{"num_key_value_heads": 3, "intermediate_size": 768, "positions": "alibi", "bias": "all", "parallel_block": false, "init_std_qkv": 0.0362, "init_std_up": 0.0362, "beta1": 0.9, "max_grad_norm": 1.0, "schedule": "wsd", "decay_shape": "sqrt", "final_lr_fraction": 0.0}
MLP neurons of a small language model. Each row is named by its layer, matrix (up: input weights; down: output weights) and neuron, and shows model dimensions 0-191. Each number is 500 + 50 x the weight over its row's rms, rounded and kept within 0 to 999. Numbers have three digits each.
After each neuron's rows, "fires in" lists the words (lower case) most often at its 100 highest values on Wikipedia text that the model never trained on; "fires before" lists the tokens most often just after its 100 highest values on Wikipedia text that the model never trained on. A number after a token or word is its count.

L2.up410:442558504478550456562414449526515550443521485357495506547557475526452536563417515622505504556502446482512562559446458480557559479478461482365417555457437456535536541522457562427553502557468523512518620499582481504445564590568503507585572495534558494539451519529438477461529619502514480534469519544473548376582436457494460448508651516500516493474507509554477564496587472510458495494433440484525510546499536515491486464461546540391468554489543454476523528417469503438501460473562532442532516443455544559409481530518469380418473423475527467572543516443489517516492446533455484467
L2.down410:510502517481554500577483525544435476535391421404514386501527503452540471517483510547556430511509510500434585512486567473504492503511445494440542408594561463500608528543402505525502516510557510502479615512585440587460567529451434420537515511456522496495501561549484405400590499489500494454506529496461499540551532511471504545528473494559522588455542442460464467478504574566500447506495504586489473512473475534425539497452499543519482642461609507471441425404450603470463449579557490493488482469444462468544600506558448427493384542415453446515460544549526558506484374505493508499
fires in: "also" 21, "as" 20, "all" 13, "album" 8, "al" 7, "on" 6
fires before: "s" 28, "l" 14, "b" 9, "-" 8, " a" 5

L2.up434:537529452515515556477524463471560463456593427544446553485606488582511579496506556478542494458498446548421517528466531470545594584513458556392396467428595451516499495541458549497496500469523507484475481441527542576610413491475510507515504508457557523461416502531433398565498539433416506524529474503589528476405374479536496579527474468432577421441524543387527541434454541410562479504508511499483482687517488569479515473461549540492478543483518544422524506519483562488502471478461405501528486522478466533496508495500511460569543480587558520433523467506477616462464411523544472472
L2.down434:526571461424427416476486574465472523447468415500530470491496615482442504458540472531561497520546449555483451507525469679545543507532464415479573497539514518457467538500456522522449562482559500499493435445494579524425505526484433603437467542440601474429464483494518552528496456517498520567476563484439502531465544515425512421389477443520520453508410534525622523488493448638506460487513588506482518584522550560487553424489500423536352529479527500494530463501490449447462522513444472559569601530499492534548524499455506562586430435520466457436549523551578451489468476587482455473
fires in: "january" 23, "february" 15, "december" 10, "finnish" 4
fires before: " 201" 18, " 19" 12, "8" 7, "7" 6, "b" 6, " 202" 5

L2.up419:453488531495497457475540456489484521495564478458458502478523527553460380539490406455497583527489504538567496531465498573579598560553392488472504531501362572504528539435448439471598482541378480564487474565477498435410469572483594519482640472513459440532524447564467516580563562485508413566491431505513519505468518471413483479498504545527458445397501414488491481486547600486460549498475509505435591577449560439432542563477510429563607459463468559539536508554452463477530496522421492523475472532524485489513557518550485515499404470427436412519448551576507514534516497428577511473
L2.down419:558443381526507580423537528586446494482547510472517452512445521516493469515541534518558427398463514551443486473581491536480452567534548485409528519532501547467592470446452574473500471567510527535374507621520393534589477548502400527495563542430382498517479497477560484445460466455450409566476443469454494485466462503513505539542531422481456563446469495568518624526441451594463530427544445519489505518576468519622457487607511494496535509534496507465520476575456522453471525561513528544509480550570501549423409471533450467425445510492530521558527440534446525452583446551426524543
fires in: "after" 28, "project" 5, "appearance" 5, "appearances" 5, "projects" 4, "appointment" 4
fires before: "p" 30, "ter" 28, "ect" 6, "ess" 5, "ec" 4

L2.up215:604634448518530518561500491518540443443520447490467530513485487493498514541522496489523524518526452567491443524470403465547455381533537580471436479525451464479581569461519505576507459456482399501529559616502426436493507588448436598494537545419472510433475562567425502457566539559463529547426570560515440522553545399575503472482498512492566470508584492536481447447472414493410500543474488546504524485531519570554520457506461412508522486506486519451494512490550589518631616444467438394497566514435437467560484502558471528476405449533528484509477410377488502539545478534487493469
L2.down215:499449558482469486463451527563496456574505506507433568503504507510496492546488481522445486515506416486514546573509560446443547460463478562517497580556552418457595623504521441551447538516493516444404503599538487569468483525510477425518545554535437494481520505506378505442476474445411511404530496470576469566458474544462510371567497514446556448512511603524609519521511519458480531430399537459510430507506588615485578503445423571510430560574592515496441504446537447502492481537441448507529522537546482474475448529528443522406481441450576509580539470446508439539586473550536405417
fires in: "also" 35, "album" 14, "are" 9, "area" 8, "all" 7, "al" 4
fires before: "s" 35, "b" 15, "l" 11, "a" 8, "ong" 5, "-" 4

L3.up635:531556469512460546447584493392487524499566465535499601521485543470482406580465488497580422472512509447504521535491506392503491488587509526513419479475532498431448497520508564590483552479504477552432525497428587478486454495484566503600520526510548476425444297515565410559445514456449394516461408500467584458447511558465514491481520521438538475526447543586617476519490530506431495508563492411519479575476576493499558494507504506471437419557602444544502464458532592519529496454481464474507423547494529631538549455493445475491527539543526453471477463492482568550518433590457493488
L3.down635:508546508533467519493508559539513494499517489522492599418500477526525487504494501461556500646536436463499493503539558514532479546460547484608496458633471483421628530457475430488498513482459483428503522439585510510469533459443455468566488465551565551439511595455509502423524487504473512474508472424451530611524496533524528475495604515378431418534597599504496493568498499358471475427440571484558537518514558489539542524464541516558391461468526508432496514517507525413421466530423445486479478505553491357626514414546487523492514448401484464515527537508432542521432472454522523464
fires in: "october" 25, "april" 23, "until" 11, "june" 10, "september" 9, "july" 8
fires before: " 201" 16, " 202" 16, " 19" 10, " 1" 8, " 18" 7, " 20" 6

L3.up706:515548504596667476528425517544578517478500411460491517499542519415512462571454414515475569598496455482552514470552498471508488488502481448443458556551500502477525500516533582501486518468511555445419517555573427474441524423555588480535509440509590503451447478483432420461491604529549450466487394530553568469498505477568513493457565572388530400523500444490472497452432456564476381561464472502458515581500551472452470419561436530458472487475547510521464520512440557523515486504459504578491478435591468523446452507483464503495467511396613461584512500603475441462571506580537448464
L3.down706:536505493451418490523495540526416484548488458431497543547503514562502479529495490474500515440484472481533518503455469656508478528495462472479475404518476536521426487452416415476501510485382426490572481521484443469578587516460552453507537450485514481523516542471527499602518473567359492417564486495517506465470606525370513555407543518406461565479481480493475546555437412567466544582452532503605474464536477611453536411535475490471468523502496635594513565386515561511543505549530547499525534592538574486585427550492471518497481460504514511526490491503470536519512565369505463449
fires in: "also" 35, "this" 6, "had" 6, "al" 5
fires before: "s" 35, "l" 7, "is" 6, "ad" 6, "-" 5

L2.up33:544474577399389453504419584423533525452674614554505505461482583465514551592381482495517548554540546490587460460554455440433430515537523479455481605576585482412499587431496524533527530588504470456475426466548556516461503517490498464479412516558497514488513534470526524583587529462460429587470526504563544486510435426496464521536392438511500385513439509518507492425532477390434556470546490566518533559518575542548504467560468471396526515500450528525556484541522546496525520540445494482534427469501514476488462454471493524446471499479455501501527498600503517524498516427507478529
L2.down33:616487520460512534436463554504469454406576442503514471489604552492625550458500484497436428502500508433532466451499481417485443437425489396462525495528563569499521523438518437511542430481551504466524462547619501396567584503435535514544523523484576530498628494494470488590577460537503503482530461522415493504513472466518557498500435541565489478481528465533589492419545545415457444430475471580510443460525597494571498490564344547418511358484513502487431561469539537541501432496483521526502487597468473597492505440492518485507466552529478589503511518517471566506428521556463488504
fires in: "which" 35, "who" 15, "white" 10, "while" 9, "what" 4
fires before: "ich" 35, "o" 18, "it" 10, "i" 10, "at" 4

L6.up332:539508453533412491525488516483508409493399378426527500441509499479449486483559507479438497568493479468486576527422490534452480488597460551499435487510583461535472565488494469554483433503599526492555526504493427464449464510533541513552477477396560502520471404488557532552487605469387467490493485522465499501511554538481522464463560529500519434619487516499489452504557504461529443528413555441529492574419625429472643505468503551568471511519551459491460463560507575456538385481512457508465516467466410499617510544490564606566416551508585439529600510559494497558405532503474508510
L6.down332:498556455508439455519559447467512513490566389424468487504561505525474455474489497471590485465459424609487480536507518501562566436453470564532465504536449445501454530505446376536414512653545506407498518498661500520463491464439524461579469508501503584506444574501583453503467512492382530578523477521524462587485453570477503501528485552425457453529533501495468464566479437444527478547569438439405525518532529526524539509428526529578510485419502496357539579528580512399521544521434467558535488459444482466565512483521432533454544508510615492541546548414490496563464521505523524456
fires in: "february" 13, "october" 13, "september" 10, "july" 9, "november" 9
fires before: " 19" 18, " 1" 14, " 201" 14, " 2" 13, " 202" 9

L2.up295:531430453512539588502480503561417528483561462465524521445517466491410501485587545524526485531510581511492406575468434430517381477553525506424495502463532518496502610523583477463514458470483533453505587622513497439530494491461469529483414394526456513539482572437423465555440504508505637569425471494613443490512434499493501566532530521464497481482534528534531532412488530455525470482525472548463481503458415422527472467571475530548462482487400518411518479512577535479617506559447533484538452351536512512542486562591389538452570519511520522520510517523509512589531492372436495508
L2.down295:494437486523563467530523555490469481562545518449559416484520461608491599549527573478503456563485452571510488494500562434500514468566472447450374494465451418475513475481474441613433543492472505554588491569452585487480514494475402459509493515522458487479441531539473473665533537519455581510428522498503473487449410467433515497545447536552444406503523638495569499554482446451472394523515483409598510453432512509485617486507432501460605481516469464431431468438495529505544483570544558522509477543563635429532492532552485543515537512454506486501457495584484478467473546424499485461
fires in: "which" 23, "who" 11, "could" 11, "university" 6, "will" 6
fires before: "ich" 23, "o" 15, "it" 7, " be" 6, "iv" 6, "i" 5

L2.up357:526548361442471541521414488513550562576588468415496560493513473442548512445563577500427523465476465439513409497455535443506480506554473514494456509537554450496477497504526449603471404573512461533471449496436444453407480540551538435448528487580602491456517509514477459564558574457589432474490507481439515558515566552497628483491429562441526538471455518625559453474466469472545497570458471448533471476555420522533435521494480425431496472522522481592499528429525545448525478485557472414454542517600560521530426467472515464400513409508618587495503495448503538523588513537518462499
L2.down357:510520558530515482501511524596480460510492546477512505591501427420632460532483596397472500486506484427529467466464506551477422506534518502528465508534483461504541446468540499409478501501540540488445456455484460447487519409431544508538419447512477537554557562432466563539521536635381526524511480562489473443525584570530522586494495494440470482474536459433544547541580427494461489477558558535525521538404616465483480441467510528492431446478528445553467646520480579414462431524473581597511468528476504447505472504390537518467488409558450529534539483506534485526623556531471402412
fires in: "born" 30, "but" 20, "was" 11, "built" 4
fires before: "or" 30, "ut" 21, "es" 8, "u" 4

L3.up377:577505523457536489440592426449516507449555518565384584424436632523577457532497450398558420442575404550587479612494447528503486541445480486480443540414486458528433518515508516494479521541543452497469605485464629398538500560490503556484545466433477457473517417519496503473459462567569498537573432468498512538531514501502531569531394514540562418502519484460514505543590504530592457480511466514515587524439480537483546395513512421523495504448477472481448531534501558519420496459489433458480499429456576516492563546543434513571455534518617444503530485575457495495527468493464427516
L3.down377:550450522547401467525484565441520470487548483507518459467523493380518470453499526464458562561560482546512592525563436510534523550482480573537437569435528513510513457496506531581482473541524554437504465457405421492441540515449455534520607491558501487504527578575615420440482644479496515477470494430467473484438519615587545437512502438461476361511511552497512452521529522458517488509342473543463401472496507463433581497516473548455492607485625509510439543447543460495498428546553443520469507474493475490544550501479482469600481456451542439476565526527511529577403515519421503545
fires in: "january" 27, "august" 26, "february" 18, "july" 9, "march" 8, "april" 7
fires before: " 201" 25, " 202" 17, " 1" 12, " 19" 9, " 2" 6, " 20" 5

L2.up722:534557546526476518522439582473476557470554503477465506485494554560505530558551519502562532570444507406419501563611415486504401473504433370516444462487447415467486518522478540520596578516505671461477529451475512472493543468556503445552509457497421544421481488511512446569499536513609581496495507458473500491475530495513508519584424458444444525483470486433607498527461519494436506442468572420554530531468602510438496431486471488427419443501555549435549471540443488457441568474473457412500445531470585526488568387482499534483491405548568466534576563565541457489544492491577539478
L2.down722:473523533522540478529508479513414415508451595463526403577592368461470507569437529440451431456538482574504555512522618454544477517467528465516502469578466474587496533525396401536449506442419543477508589473565426568554562556400452535508521484436491561488497547389478491424466500587416540546562414565544580520488479530513505365491537553468566544496511529624464514521446486567521539505497444540457441456486486448496424446567505555438466535491480545485458459533495528515563442479507454493496487544489438487571490428565495424518509499519536479550547463519468541522470522436523469606
fires in: "south" 30, "southern" 9, "you" 5, "should" 4, "schoutedeni" 4
fires before: "th" 35, "t" 19, "gh" 9, "ld" 5

L3.up327:594546501476510502448422516477585448538460514456438530445490441413560463529571496503476560476479433404462563509558347506486498558499541468497434481546468423519471538510546418552491493547509462428505531468504489524506456545514431474541523488506528521490536440405480498509605557478493489487514509420522516598546425538628509538498405572485529532492450512502576540479601422522496496486514509597468498561424512504502471549498508485594459496466492541524507443413505521468472677414508478516442507550593530570454465434461492635509561412498514448438496488545475512577386509563533543501
L3.down327:509435524464525529479492521492428423536548491475516583473449510455467478406597460494473448458505575536576402427511590479456502504465483485481527515514435497505574412587527389425507488519613499493507407504477368507572613511555587481508574516401506522423463488488558491484498550519485556534495426518522491471501521582448475506532490435480563579427508498512512461440465511570571494512541563445459550503472454431466459525474433467518435494462513506522535559538579507457551561505491591590529534533489493369469608570557511492593495545451409436567443469494577408506481496433497526538
fires in: "during" 33, "album" 18, "born" 8, "senior" 4
fires before: "ing" 34, "um" 20, "or" 8, "r" 5

L2.up127:475506451429510618522451527463492470531579484514464554471475484557492483519529449503450560550527382508494546480563532537539607440520496407480538571400488528495447504494544571443587505495456581556450458502470586471545578550526508531533500403475567506476510579457514429578542558562446483407479501520559482529472520551429452423551436551472565449502427516448487548487495448457462488464536515436556582468527509490421604493445429492447547454477566520500459413558543483502446468539483489528498587554389533537505525418506514511498336533548517522456482479453552598559475441449618469487
L2.down127:632579531508493524485447477431496550535471601533405463506531554529497530478494542531428507442566488541472487517556462501498435424502631477484505619418489530501511521457504499555498520434471573557382517573542503421578387500437457438491588522510456483514507456515524496470460495510539442594503429435544498436501488418511559501551508438463422481518530482620504472496506516524543462579481472447528527545482525434511509481500438457438594506449465508515425527456643383471486547507439492534497475497573561531567442518514537456510620556459494614479544448469430423510500452527452437530
fires in: "south" 33, "southern" 10, "against" 9, "significant" 7, "again" 7, "about" 6
fires before: "th" 34, "t" 22, "ic" 12, "st" 9